config.yaml
activation: "swiglu"
norm_eps: 1e-05
bias: "qkv"
grad_clip: 2.0
warmup_steps: 200
batch_tokens: 32768
doc_mask: false
MLP neurons of a small language model. Each row is named by its layer, matrix (gate and up: input weights) and neuron, and shows model dimensions 16-143. Each number is 50 + 15 x the weight over its row's rms, rounded and kept within 0 to 99. A neuron's up and down rows have the sign that makes its largest values positive.
After each neuron's rows, "fires on" lists the tokens most often at its 100 highest values on Wikipedia text that the model never trained on.

L10.gate3:62 51 58 74 50 32 56 58 57 19 40 57 59 51 48 44 30 44 45 52 53 34 54 50 71 49 73 53 66 62 61 51 82 55 48 46 49 69 34 11 82 62 54 53 53 48 23 35 24 35 40 72 54 42 26 54 59 87 63 13 25 59 77 31 65 40 52 44 29 58 35 28 53 51 44 53 52 50 60 66 65 40 49 36 40 64 70 30 64 52 32 37 60 58 60 54 57 10 44 35 48 76 50 48 15 20 56 56 34 73 39 36 49 36 58 46 22 69 55 45 58 32 51 64 71 49 57 47
L10.up3:46 41 55 63 44 39 34 48 53 70 31 18 55 59 49 38 43 71 32 26 59 32 53 35 31 25 50 58 58 52 54 74 69 51 71 78 58 43 38 35 41 52 48 21 31 46 37 47 57 43 21 56 42 66 37 77 48 41 75 49 61 57 49 41 52 23 50 45 79 49 32 54 56 56 59 51 45 68 50 53 00 55 50 56 40 68 56 53 85 56 79 51 36 47 43 50 43 56 48 62 53 61 43 46 62 62 41 52 48 55 44 64 57 28 37 39 39 72 10 39 68 57 36 93 15 34 51 58
fires on: " de", "e", "ro", " De", "ir"

L2.gate49:49 50 59 16 63 39 64 49 43 34 60 57 57 51 37 55 47 57 54 72 46 53 52 26 60 17 31 61 55 57 64 45 42 53 31 31 56 70 55 31 41 73 38 69 58 55 56 62 06 65 63 27 40 66 45 47 35 71 68 46 50 44 34 54 48 58 59 47 73 44 59 42 58 40 39 46 70 37 42 57 32 57 53 63 76 40 33 20 74 23 42 60 99 40 52 57 49 50 49 50 40 39 52 28 55 57 40 55 33 45 31 60 58 14 73 56 36 39 67 44 63 17 27 31 50 66 64 26
L2.up49:35 60 40 53 36 54 59 30 62 71 56 40 71 57 48 42 59 52 31 80 50 45 23 30 41 65 48 41 39 50 63 61 79 60 61 21 32 42 39 32 45 79 79 48 32 50 63 62 44 65 36 35 14 56 61 48 53 50 48 51 61 63 48 67 32 45 52 81 73 50 51 39 36 31 33 20 61 65 27 65 36 49 42 50 70 56 34 33 30 69 42 70 52 49 36 44 46 39 44 53 22 52 49 51 55 43 74 59 33 15 53 65 32 62 66 26 40 55 69 49 47 49 57 34 66 58 29 59
fires on: "ject", "lect", "_", " sub", "stem", " pro"

L9.gate151:13 45 43 38 56 48 24 38 34 47 70 42 41 35 49 48 43 74 68 67 41 51 64 59 61 38 58 39 58 62 60 46 78 61 59 13 56 46 54 49 54 58 59 55 42 71 56 63 68 68 31 47 62 40 42 68 66 38 36 66 50 68 91 34 44 54 72 74 33 70 52 21 85 36 42 46 52 54 61 80 69 30 43 64 39 63 36 55 44 83 31 56 19 46 52 23 61 44 50 41 29 32 27 52 51 29 43 41 50 45 30 59 40 11 51 50 39 49 72 35 29 54 38 40 34 45 46 61
L9.up151:41 62 55 62 66 64 40 38 34 55 28 31 68 58 58 52 53 32 74 57 54 68 97 46 37 41 58 87 55 45 33 64 50 62 54 21 38 80 93 75 60 60 32 46 60 44 44 66 86 14 52 29 53 46 50 51 19 47 24 28 56 70 70 58 27 53 30 40 41 54 38 69 61 55 64 52 46 42 40 47 64 29 43 24 72 68 46 40 43 66 64 52 41 45 46 44 31 39 43 54 28 31 52 43 51 57 38 54 34 78 59 54 70 54 28 44 52 36 59 29 83 49 45 61 31 43 58 40
fires on: "ed", "orn", "ied", "til", "ace"

L9.gate383:36 44 47 28 50 63 50 47 61 39 66 51 58 63 63 10 52 40 47 35 70 78 21 51 39 52 54 71 55 48 37 60 29 48 39 77 43 35 44 39 37 74 37 45 76 66 80 60 31 56 47 48 49 50 54 63 69 45 68 35 72 51 45 54 47 07 63 71 48 44 40 28 56 74 36 31 62 48 43 39 29 49 36 34 71 51 82 26 78 35 43 63 78 47 38 37 79 59 50 73 26 69 39 49 19 60 63 49 58 43 44 40 38 62 65 59 43 42 48 32 62 42 54 50 73 29 69 19
L9.up383:48 37 27 38 45 45 58 40 90 31 58 52 66 36 33 45 38 52 49 83 69 29 48 47 52 48 52 80 55 45 39 56 29 53 58 60 49 47 43 13 50 65 37 40 40 60 34 57 51 61 41 39 68 62 51 55 67 33 66 18 74 38 63 45 51 37 59 74 80 27 37 35 42 95 45 56 47 38 51 78 48 50 51 45 46 63 58 31 42 45 53 66 49 53 60 61 70 45 51 55 30 64 44 54 22 54 72 41 40 55 32 51 37 58 28 55 57 45 43 36 18 32 68 73 32 67 62 23
fires on: " ad", "ro", "id", "o", "re", "c"

L6.gate75:49 55 62 25 52 59 57 34 51 72 47 57 46 64 64 71 59 35 62 58 53 73 41 51 51 49 46 47 47 53 42 22 49 31 43 62 41 43 72 65 49 37 73 50 70 44 52 57 57 66 52 43 30 43 65 46 58 33 89 41 06 48 52 63 57 34 54 71 41 30 47 91 42 77 39 71 70 56 51 51 43 51 55 76 85 42 71 54 64 63 55 47 52 49 26 44 49 09 59 55 42 33 54 73 21 60 48 40 42 58 41 38 34 44 59 48 70 26 51 51 45 63 51 52 25 52 41 36
L6.up75:69 43 75 52 70 51 38 49 53 58 54 32 82 24 38 65 02 48 54 34 37 42 52 30 51 51 21 41 44 45 30 46 43 52 51 60 59 58 56 49 53 50 49 63 29 25 55 40 64 55 65 69 48 62 14 59 28 52 76 43 53 76 57 65 55 77 64 51 48 52 54 65 42 39 23 51 80 57 61 40 29 41 59 46 29 48 52 39 33 68 49 45 65 44 42 51 78 87 54 68 55 77 48 63 56 69 65 40 59 41 54 28 51 30 49 47 54 46 53 58 67 54 62 52 46 43 60 46
fires on: " not", "it", "uth", "ot", "cess", " of"

L12.gate357:40 48 51 37 55 43 24 21 43 39 75 28 65 50 41 43 40 41 82 48 55 60 59 72 02 42 63 39 64 70 37 32 79 39 77 57 43 23 50 23 51 33 34 48 89 26 42 49 42 46 33 40 29 48 38 63 52 51 56 25 53 58 55 58 28 46 40 54 34 67 57 53 64 35 26 34 47 45 53 31 48 44 59 31 32 69 66 42 70 44 62 47 83 46 24 70 85 46 43 50 45 28 61 34 56 51 72 45 42 44 32 42 51 41 61 44 38 72 63 72 44 62 65 33 52 42 52 55
L12.up357:44 65 89 56 56 40 42 53 49 63 66 61 31 52 62 65 42 62 56 41 46 44 35 58 38 62 45 64 26 60 46 47 52 60 45 42 70 51 65 72 58 53 45 54 62 70 65 47 48 53 85 57 67 58 44 07 51 48 46 60 33 51 74 62 51 28 61 51 27 52 58 39 75 51 70 46 26 67 59 79 42 48 31 22 37 51 47 55 55 49 54 35 57 54 67 39 59 37 63 43 44 79 49 53 54 76 50 63 62 49 33 38 55 57 33 22 22 82 23 63 70 36 51 62 55 72 53 68
fires on: " ", " v", " T", " Year", "id", "T"

L10.gate69:33 50 35 26 53 50 46 40 62 45 54 62 57 56 40 66 69 57 70 53 52 62 87 59 88 27 48 53 60 39 28 61 59 40 63 58 80 66 46 67 72 42 30 30 90 64 66 48 52 48 60 54 44 72 88 64 49 81 49 54 20 62 62 66 44 56 44 29 58 37 18 30 69 56 55 60 42 54 33 49 46 52 61 28 46 41 88 33 74 50 58 77 71 52 63 37 59 43 67 58 54 37 49 74 47 53 42 80 59 63 41 57 28 71 47 45 80 65 48 42 78 53 47 27 57 43 64 35
L10.up69:36 10 48 36 63 70 61 40 24 62 40 51 46 67 33 39 95 74 56 49 53 38 81 49 57 72 79 70 43 34 53 70 34 46 65 39 32 66 65 40 75 60 61 40 63 78 41 74 64 57 34 46 60 36 42 52 55 51 47 26 53 63 74 54 45 36 76 51 51 42 81 56 62 76 54 37 51 29 50 59 49 57 26 51 35 56 50 29 57 49 53 61 60 53 77 50 66 53 53 50 32 55 57 53 57 11 59 50 43 47 34 22 50 54 51 30 42 43 36 36 56 38 58 61 61 29 60 37
fires on: "r", " ", "or", "c"

L2.gate98:40 49 54 39 81 47 50 49 29 55 66 42 48 58 56 53 64 52 48 58 29 59 30 50 47 48 73 79 61 50 74 44 44 40 22 58 51 54 57 37 63 60 36 59 64 53 68 11 37 74 58 37 59 58 53 31 49 63 44 59 70 59 83 44 33 41 48 54 44 39 55 62 58 33 48 46 38 68 74 25 58 54 48 55 52 85 55 36 56 38 37 64 44 66 71 42 27 50 29 58 95 50 82 45 45 60 42 60 46 15 37 31 58 65 54 59 64 50 67 60 80 64 60 38 60 80 56 46
L2.up98:39 32 47 19 72 44 32 17 40 33 35 58 46 35 46 49 67 67 64 66 15 52 50 64 58 55 62 60 70 65 43 32 44 53 33 68 37 66 43 35 50 71 46 57 51 48 59 23 37 56 57 40 59 57 54 27 63 68 52 55 46 26 71 51 26 24 40 53 40 44 42 80 36 69 31 52 50 72 72 34 58 61 59 41 32 70 42 41 49 59 47 33 43 36 47 43 22 38 55 39 72 61 83 26 27 70 60 69 49 40 39 30 56 68 21 38 62 44 71 69 52 35 34 27 47 51 19 37
fires on: "V", " V", "v"

L5.gate92:42 16 45 47 64 56 56 58 42 54 44 37 68 28 39 52 72 25 61 57 38 13 26 47 50 46 57 67 42 77 53 84 81 59 76 54 61 59 52 59 26 54 42 49 62 80 37 47 60 51 72 47 48 56 61 48 70 45 72 67 50 39 51 36 55 19 58 51 52 67 29 57 37 47 60 47 57 64 56 30 37 36 46 32 52 27 30 55 37 64 64 72 64 54 34 37 67 56 53 74 35 60 30 50 45 44 41 51 51 38 25 48 66 63 45 30 59 39 64 60 50 35 99 51 34 52 44 42
L5.up92:47 50 35 48 43 62 59 48 37 51 77 37 46 74 46 24 76 47 39 60 21 36 45 36 20 51 19 66 59 55 28 74 52 46 58 59 39 23 57 69 56 41 63 37 59 42 47 55 30 67 63 47 79 46 52 33 39 19 50 41 56 17 22 64 50 35 53 53 37 71 77 51 38 66 69 83 32 49 53 56 36 49 67 74 61 47 65 45 62 38 55 45 41 51 83 41 37 45 68 37 62 53 22 48 45 58 49 44 35 48 34 37 39 63 18 30 69 56 31 40 67 59 48 49 39 48 46 48
fires on: " be", " rep", "er", " Rep", " not"

L12.gate385:42 58 48 64 83 63 68 48 51 24 72 48 55 43 43 65 45 64 50 65 60 60 76 49 64 39 56 33 01 53 51 38 36 65 68 34 59 36 41 56 27 62 69 80 43 62 66 53 59 38 67 53 50 48 46 57 42 26 24 57 34 70 83 54 51 37 64 58 49 58 31 55 59 73 50 66 52 41 60 55 25 58 47 54 65 36 55 32 37 49 18 51 42 52 63 44 60 36 41 65 37 56 45 72 71 26 24 43 70 54 51 22 52 57 61 31 50 61 60 35 55 43 44 34 48 48 73 48
L12.up385:56 89 42 46 37 34 51 52 56 52 74 41 51 36 23 34 38 65 22 58 22 71 37 55 43 51 30 43 63 44 63 05 57 20 44 38 45 64 38 63 46 44 56 59 35 79 61 52 48 64 49 56 55 32 40 33 76 57 50 54 64 70 54 22 29 63 65 52 41 55 31 41 56 60 51 50 32 33 55 63 58 61 36 46 70 32 51 11 50 72 44 17 60 65 42 55 43 28 51 57 43 54 52 44 59 48 16 52 58 71 66 39 61 49 28 38 76 66 53 63 57 56 48 40 47 51 63 60
fires on: " S", " s"

L12.gate452:47 54 27 37 42 53 54 17 37 56 68 51 44 44 41 33 69 66 33 70 61 64 77 48 71 11 45 60 32 52 42 86 27 43 30 73 36 45 52 37 42 52 55 53 37 47 32 53 21 29 46 52 41 43 63 47 41 75 90 63 55 61 44 59 59 27 59 63 34 54 34 26 52 33 39 38 77 29 37 62 32 40 61 45 62 37 61 32 64 55 62 44 55 50 42 59 51 55 37 30 47 41 54 49 07 62 63 35 49 52 45 27 50 32 62 56 16 29 40 43 39 58 59 54 42 30 65 51
L12.up452:32 26 69 50 30 54 52 38 46 78 57 48 40 64 56 24 63 55 52 56 33 20 31 55 47 23 30 48 71 50 46 73 41 56 51 45 77 51 56 42 33 39 39 56 48 43 50 49 59 26 19 18 60 71 57 51 59 22 73 57 57 75 54 38 64 20 67 71 70 68 54 65 60 45 49 43 51 50 47 55 44 78 49 73 61 69 59 53 47 41 41 57 68 44 51 50 49 44 54 61 46 74 48 49 55 53 65 24 54 14 76 69 77 51 66 29 34 52 28 51 36 38 48 57 46 35 44 83
fires on: " pro", " Pro", "ro"

L12.gate469:29 34 32 20 69 47 38 70 13 33 63 44 62 33 50 21 56 72 59 50 40 82 60 68 44 32 64 42 57 48 39 79 48 35 58 93 52 34 32 44 43 46 53 47 69 47 50 50 42 69 41 44 32 62 60 64 35 71 33 74 37 38 54 58 19 70 45 48 47 52 37 50 64 56 68 89 50 44 44 55 45 72 58 11 38 59 33 52 48 38 16 49 40 48 54 62 35 40 53 48 62 73 61 71 65 94 37 44 59 61 37 32 61 54 53 49 47 54 48 56 58 67 52 37 68 54 43 42
L12.up469:67 46 63 53 70 44 46 50 21 45 30 47 72 19 34 61 39 29 38 42 43 91 34 60 32 49 49 35 55 63 20 45 42 43 59 43 63 34 32 43 81 45 49 53 60 29 62 42 53 53 43 37 44 28 47 69 60 68 66 55 57 43 71 36 42 28 28 66 28 38 50 60 34 43 70 35 46 37 93 42 42 63 39 51 71 56 40 44 43 19 66 26 53 25 26 37 48 60 47 63 38 38 58 46 46 68 41 65 21 45 59 82 27 68 56 35 34 57 88 48 85 47 45 51 39 54 40 56
fires on: " rece", " to", "v", " V", " v"

L8.gate309:54 30 45 25 52 67 21 75 58 21 66 35 85 45 43 75 62 41 74 49 70 36 53 57 50 30 43 39 48 60 62 57 61 46 62 68 42 71 46 50 43 25 42 29 53 51 52 46 49 46 50 34 43 66 69 70 34 42 53 15 48 39 54 50 31 73 29 43 51 46 17 33 48 48 38 66 44 77 48 48 74 42 47 36 43 55 88 46 80 53 54 45 58 60 43 64 65 39 65 40 66 51 49 02 51 80 56 56 66 38 71 58 59 60 51 46 44 36 61 51 46 60 81 44 49 26 59 45
L8.up309:55 51 57 40 47 48 38 52 47 58 64 28 75 50 73 82 79 65 47 41 52 70 79 51 35 47 63 57 66 42 41 33 37 39 78 52 53 54 44 65 31 37 63 38 61 82 42 58 67 61 69 58 62 68 47 24 60 65 45 42 60 31 73 47 52 56 69 39 58 60 63 39 53 46 54 42 37 16 49 44 49 59 67 37 18 28 65 50 32 37 27 59 68 47 61 34 68 51 59 50 50 65 49 32 60 63 63 55 45 48 50 75 32 55 33 63 64 53 35 77 64 20 69 21 61 51 57 00
fires on: " "

L6.gate455:73 59 52 54 80 43 57 27 60 60 59 17 37 43 47 69 59 33 37 64 47 65 60 49 83 10 58 45 53 51 32 39 51 27 53 37 23 42 51 64 59 12 32 29 53 46 48 40 37 51 48 46 15 56 52 45 62 76 69 39 42 63 70 48 59 58 50 59 22 43 51 56 36 38 51 76 79 42 43 28 34 46 48 38 65 47 50 37 40 69 63 54 44 59 59 25 53 64 55 57 37 45 62 39 54 58 24 65 48 14 45 48 37 45 70 53 58 59 51 21 28 32 44 67 56 62 23 63
L6.up455:62 55 65 44 52 43 73 10 51 54 40 77 71 32 50 99 47 55 10 37 36 43 61 71 42 36 73 42 56 65 58 61 66 44 45 58 09 65 61 65 49 63 66 44 40 51 36 42 53 48 41 48 41 46 35 58 60 47 47 39 44 34 66 59 70 34 72 42 48 55 39 31 12 59 51 59 40 53 53 71 32 48 40 38 57 55 61 48 49 79 38 54 39 47 65 40 76 76 24 70 63 57 58 22 52 64 37 65 21 29 55 49 60 54 53 54 58 59 33 42 68 37 60 51 82 27 48 34
fires on: "er", "ic", "a", "om", "et", "ers"

L12.gate59:46 47 56 53 77 52 37 41 47 73 55 55 42 62 43 55 55 25 56 47 49 39 57 54 66 47 44 40 57 42 71 56 47 55 32 33 60 67 52 40 20 71 61 62 37 89 60 73 40 45 44 21 71 70 71 42 54 33 52 47 62 41 48 35 43 62 65 48 39 50 57 33 55 55 24 31 76 48 63 51 31 66 58 58 93 54 72 32 33 85 41 61 54 47 39 48 32 45 85 41 38 49 55 63 53 26 57 19 54 68 58 18 54 72 57 67 44 67 41 59 40 56 47 36 57 91 45 58
L12.up59:43 37 53 43 48 74 37 53 49 46 52 36 75 36 51 59 59 44 73 77 39 54 54 60 77 49 30 38 48 72 46 44 74 75 53 51 61 17 42 47 29 61 53 46 53 59 56 54 43 35 33 70 41 41 59 35 60 59 68 52 25 72 37 74 77 56 57 69 25 87 39 58 59 28 67 71 60 37 58 33 39 32 36 59 39 71 58 56 67 45 40 87 51 48 38 57 51 29 38 35 64 73 64 58 75 57 47 60 56 59 38 54 43 51 59 42 39 53 34 70 44 71 70 62 31 53 79 44
fires on: "o", "ut", "2", "ev", "u", "at"

L5.gate114:63 51 48 55 35 69 41 48 53 49 67 37 47 60 29 36 53 60 65 55 48 38 34 58 56 29 36 35 53 44 52 42 49 30 50 57 50 33 76 50 29 51 51 54 64 49 62 52 66 53 71 51 47 69 38 36 30 37 45 50 63 49 48 55 72 28 43 33 31 46 49 58 63 82 58 32 65 35 38 74 42 56 43 70 50 30 78 52 64 53 26 48 76 47 54 55 38 22 00 25 52 56 57 44 50 58 32 55 51 60 28 54 43 43 57 40 27 46 21 51 47 30 50 84 32 59 28 34
L5.up114:28 59 36 39 56 47 53 46 70 78 44 40 66 55 19 44 33 66 62 32 45 45 48 63 79 54 29 80 23 29 64 47 35 23 46 53 20 44 35 46 55 59 73 26 59 22 44 42 64 61 39 40 26 48 54 60 41 66 50 21 40 50 30 45 50 47 22 52 50 54 59 61 63 46 43 45 99 37 52 61 39 60 34 35 64 47 43 69 32 81 23 28 50 49 87 47 56 47 80 39 59 76 48 30 48 22 59 36 64 52 53 39 39 48 61 65 61 63 45 69 68 50 55 64 56 44 48 36
fires on: "ot", "et", " of", "ag", "ok", "b"

L8.gate352:66 70 47 69 30 54 64 12 66 63 46 56 61 67 62 39 70 41 41 66 58 29 45 23 65 57 24 35 59 55 51 39 49 77 66 32 42 72 58 43 39 59 78 46 32 75 48 25 31 22 44 05 54 48 44 93 50 41 36 59 37 39 52 58 42 29 70 33 30 60 41 50 45 50 32 46 30 59 29 62 33 52 68 40 37 35 57 31 51 70 68 53 47 52 51 46 64 34 64 52 46 71 51 36 30 33 35 62 48 78 46 58 45 58 28 41 44 79 26 49 36 37 24 57 61 33 69 59
L8.up352:54 67 54 60 62 54 68 48 72 37 47 74 61 47 47 19 41 44 40 45 65 31 52 58 49 39 42 55 32 69 34 38 77 48 44 51 24 59 44 64 60 22 36 37 37 37 54 38 28 93 39 48 36 66 47 64 73 47 49 72 39 56 64 50 45 53 67 54 66 29 36 30 26 82 30 47 40 68 58 67 68 67 39 27 33 32 38 62 57 77 88 47 71 51 47 25 77 58 82 53 56 42 23 36 34 44 32 51 29 70 64 34 42 71 47 38 58 41 52 46 47 30 61 55 37 56 43 54
fires on: " F", " S", " P"

L2.gate374:54 61 58 48 17 69 49 80 21 38 27 34 62 34 61 46 71 30 56 37 50 31 48 47 58 62 35 39 56 60 59 53 59 62 57 58 69 73 68 67 33 34 48 67 62 40 48 43 43 59 55 49 52 46 85 40 63 64 52 54 67 88 50 43 42 40 34 47 40 83 35 51 49 35 32 40 60 55 48 35 34 43 68 14 52 45 37 28 68 45 71 46 69 51 34 31 70 55 58 40 33 42 45 64 63 56 55 51 59 35 27 38 58 33 53 61 74 56 41 30 46 69 50 46 27 51 38 56
L2.up374:44 28 29 50 32 50 65 35 32 42 73 52 37 30 55 67 60 41 49 54 39 33 43 33 66 36 28 72 35 70 77 80 73 58 62 73 73 71 64 58 46 50 40 65 69 34 38 61 66 55 64 54 57 66 66 36 60 64 53 72 73 40 27 66 46 43 53 40 46 52 55 73 48 59 22 58 48 58 68 60 21 65 20 52 88 42 45 55 47 52 48 54 66 58 30 44 64 60 69 47 33 60 43 73 71 45 51 41 71 69 38 39 46 58 35 53 82 52 47 48 47 55 62 45 65 16 37 44
fires on: " be", " ro", " not"

L8.gate51:31 56 67 47 43 55 46 48 53 40 44 39 31 46 76 41 52 53 32 56 46 31 60 48 54 54 47 55 40 52 43 63 60 67 26 61 44 58 78 33 31 74 64 70 00 46 51 41 41 37 55 40 58 53 79 82 83 44 51 36 33 48 44 44 37 42 50 68 44 57 38 36 74 59 38 45 58 49 26 40 28 43 54 67 41 43 53 49 44 58 45 33 61 80 23 49 54 65 48 52 59 41 59 30 47 48 35 58 50 19 45 21 61 20 64 54 21 66 80 67 45 75 46 41 38 48 26 59
L8.up51:32 51 53 69 30 64 21 37 12 44 36 30 61 50 63 31 41 34 70 30 66 27 39 28 38 28 38 72 37 43 61 37 52 39 56 38 51 45 57 45 49 34 57 57 39 45 58 56 75 62 53 67 23 68 57 55 58 86 33 32 53 70 44 29 48 38 69 69 46 69 20 43 54 73 45 73 65 72 68 37 50 49 56 43 54 66 60 30 56 70 27 33 56 64 50 58 51 43 25 51 40 00 41 34 58 62 34 56 48 35 42 49 30 43 51 31 49 49 69 52 42 51 38 57 34 59 58 40
fires on: "od", "ed", "ect", "ied", " pol", "b"

L8.gate274:73 38 61 46 22 45 62 51 45 52 39 56 91 73 49 65 60 52 70 46 73 62 26 68 36 59 28 50 56 28 39 24 48 36 50 51 49 39 58 29 63 69 48 43 44 49 69 43 76 43 45 45 40 54 66 53 41 81 48 37 51 27 52 62 52 38 40 69 28 37 59 83 43 68 82 44 36 57 53 42 66 34 50 89 39 28 46 47 51 61 43 64 55 30 20 49 68 47 58 67 30 66 60 32 79 73 35 46 27 53 71 55 39 29 48 29 48 32 36 61 47 35 46 53 45 34 64 22
L8.up274:51 77 54 35 35 37 75 46 59 27 38 35 46 66 64 52 70 51 56 61 82 39 51 46 40 47 53 57 65 33 45 32 53 40 61 43 55 11 43 47 45 56 35 58 65 54 73 29 23 44 58 49 34 20 38 22 51 61 63 65 53 40 53 43 19 46 70 57 61 08 33 65 63 45 42 70 65 46 67 51 36 32 65 62 74 29 57 67 37 61 55 58 50 71 43 38 52 40 44 41 62 34 52 31 65 44 42 41 51 42 58 14 60 46 92 44 67 30 59 46 46 41 68 67 35 39 55 26
fires on: "aw", "t", "igh", "st", "ts", "elf"

L8.gate285:33 42 61 27 56 78 63 44 55 35 66 29 51 53 71 37 55 33 52 38 62 36 40 40 60 74 42 37 21 39 38 61 55 66 62 60 69 79 52 63 38 17 41 26 54 60 57 51 39 37 64 62 26 51 55 38 40 62 41 82 25 53 18 53 40 27 36 54 74 54 63 53 62 71 48 70 36 60 33 38 66 54 80 52 46 11 24 56 17 51 66 33 39 56 56 42 52 36 55 52 57 29 61 49 63 37 36 25 27 58 56 43 64 39 24 56 29 61 76 45 42 54 67 57 58 24 63 51
L8.up285:51 38 39 45 70 54 55 21 47 21 65 55 71 31 46 38 26 46 57 49 52 56 54 60 77 55 48 78 36 36 43 49 15 69 43 59 31 65 46 54 61 40 60 22 45 46 33 29 60 48 17 62 35 29 73 63 58 60 18 69 79 28 38 71 48 55 67 16 53 38 63 38 36 56 17 36 57 46 62 59 44 54 51 56 52 30 43 48 42 61 65 41 59 48 41 34 49 73 62 52 58 43 49 40 35 35 65 29 61 68 63 33 45 61 33 30 59 65 42 66 56 57 79 56 49 47 55 16
fires on: " P", "ograph"

L2.gate104:35 55 63 17 32 45 71 72 42 41 63 57 45 18 56 38 42 55 58 73 31 40 53 63 42 62 59 55 50 64 45 49 44 53 66 50 36 44 40 67 59 49 46 35 54 71 45 62 42 67 66 49 18 39 50 48 50 63 45 64 30 51 21 15 37 40 49 33 56 49 25 38 63 62 61 48 48 47 75 67 17 54 69 44 17 51 52 42 29 82 49 49 31 53 47 71 80 48 53 65 45 65 60 64 34 22 58 48 36 65 20 85 47 39 44 44 41 47 59 45 27 51 47 56 50 60 36 15
L2.up104:67 46 74 38 31 62 37 20 53 61 20 60 87 70 34 34 24 59 41 46 27 63 30 40 24 83 51 39 51 49 58 46 41 61 51 45 41 64 54 43 47 65 56 40 69 34 50 42 47 49 41 25 48 49 59 38 72 65 47 34 42 56 73 38 51 55 51 33 57 37 64 67 36 59 77 52 44 63 42 75 68 32 76 58 42 72 80 57 54 65 26 45 37 37 57 41 68 46 51 69 52 70 33 44 84 33 40 61 40 34 91 99 37 37 62 55 48 99 52 35 41 45 67 28 61 34 28 49
fires on: "ed", "born"

L8.gate117:57 56 30 73 61 35 54 47 54 52 44 48 66 22 30 31 54 36 50 75 57 49 50 51 46 74 75 59 30 52 82 46 54 19 33 55 81 61 62 56 46 39 56 83 21 54 59 50 62 56 55 42 52 52 45 27 31 20 43 26 45 55 73 59 56 43 60 71 55 30 41 46 38 60 48 41 32 39 32 39 62 73 65 39 51 20 57 26 48 83 56 35 53 34 55 40 63 63 47 45 64 63 58 47 42 63 30 67 85 43 57 25 62 24 53 44 72 59 51 36 30 41 60 62 49 49 31 36
L8.up117:37 76 46 70 55 34 32 54 29 31 57 67 54 69 20 79 61 67 34 34 62 46 38 61 50 61 39 30 27 40 41 47 55 49 57 27 41 52 48 49 48 29 41 66 29 70 58 49 61 76 24 49 65 71 78 41 44 61 64 47 46 52 61 34 47 76 65 38 40 54 57 49 55 42 86 79 35 80 45 44 51 60 40 66 33 40 49 55 35 56 85 32 46 63 71 41 40 19 47 44 25 51 41 26 53 26 77 66 34 56 73 39 55 75 73 55 53 64 62 50 59 65 46 60 54 64 57 43
fires on: " S"

L10.gate160:65 37 38 44 38 58 25 58 58 91 59 27 38 87 99 59 39 46 99 42 66 66 58 45 44 27 58 43 52 37 52 52 46 52 47 64 34 72 49 42 53 72 43 53 43 64 18 25 35 33 68 28 65 65 44 59 25 47 53 34 70 46 47 60 44 45 61 52 47 64 44 46 41 94 54 44 51 39 45 71 42 65 44 62 66 55 52 40 69 69 21 52 60 53 71 46 55 67 63 52 57 78 44 33 55 63 36 55 36 65 90 59 45 57 68 43 49 70 34 39 34 62 50 26 38 57 50 42
L10.up160:50 17 40 67 55 48 48 55 31 46 69 35 62 48 65 53 55 68 50 39 57 71 35 55 55 59 58 04 67 49 60 41 67 45 63 51 57 47 39 78 34 45 57 54 32 61 46 54 65 72 30 73 52 64 50 41 55 32 63 53 66 57 65 52 74 60 35 39 42 37 36 46 25 51 90 62 62 36 24 54 62 58 60 60 57 62 44 63 50 34 07 47 35 44 34 72 44 58 18 48 38 60 46 34 61 74 58 82 47 48 48 47 60 84 36 34 53 60 51 35 25 42 59 36 67 42 63 86
fires on: "o", "u", "ar", "et", "anc", "ad"

L6.gate345:41 42 42 44 50 16 68 64 53 39 60 50 46 65 30 57 81 51 20 37 43 31 58 49 67 43 64 87 69 34 64 53 65 57 70 17 33 48 55 49 42 52 56 56 76 37 51 36 23 55 53 49 21 30 50 34 55 30 56 28 65 70 43 45 36 55 33 70 51 66 72 76 31 16 40 27 40 54 37 39 33 49 64 44 65 42 39 47 53 68 72 48 49 63 58 36 67 69 60 58 66 66 54 53 37 58 28 45 20 48 24 54 74 43 49 21 69 39 63 38 34 63 55 39 80 57 34 32
L6.up345:57 53 61 48 56 45 35 00 39 45 53 32 51 32 54 49 34 49 32 58 39 36 46 51 46 18 65 85 38 40 56 87 38 44 57 29 42 31 50 39 15 40 49 41 54 60 52 47 49 40 58 31 44 52 72 45 31 24 22 59 31 40 63 77 50 45 43 57 54 51 50 49 60 52 42 62 46 45 37 66 52 32 58 34 42 17 52 47 58 43 51 48 46 41 55 53 52 60 69 33 45 58 73 47 41 53 32 78 25 04 74 37 63 39 31 17 76 40 50 36 24 32 53 40 49 15 44 56
fires on: "er", "om", "p", "im", "g", "st"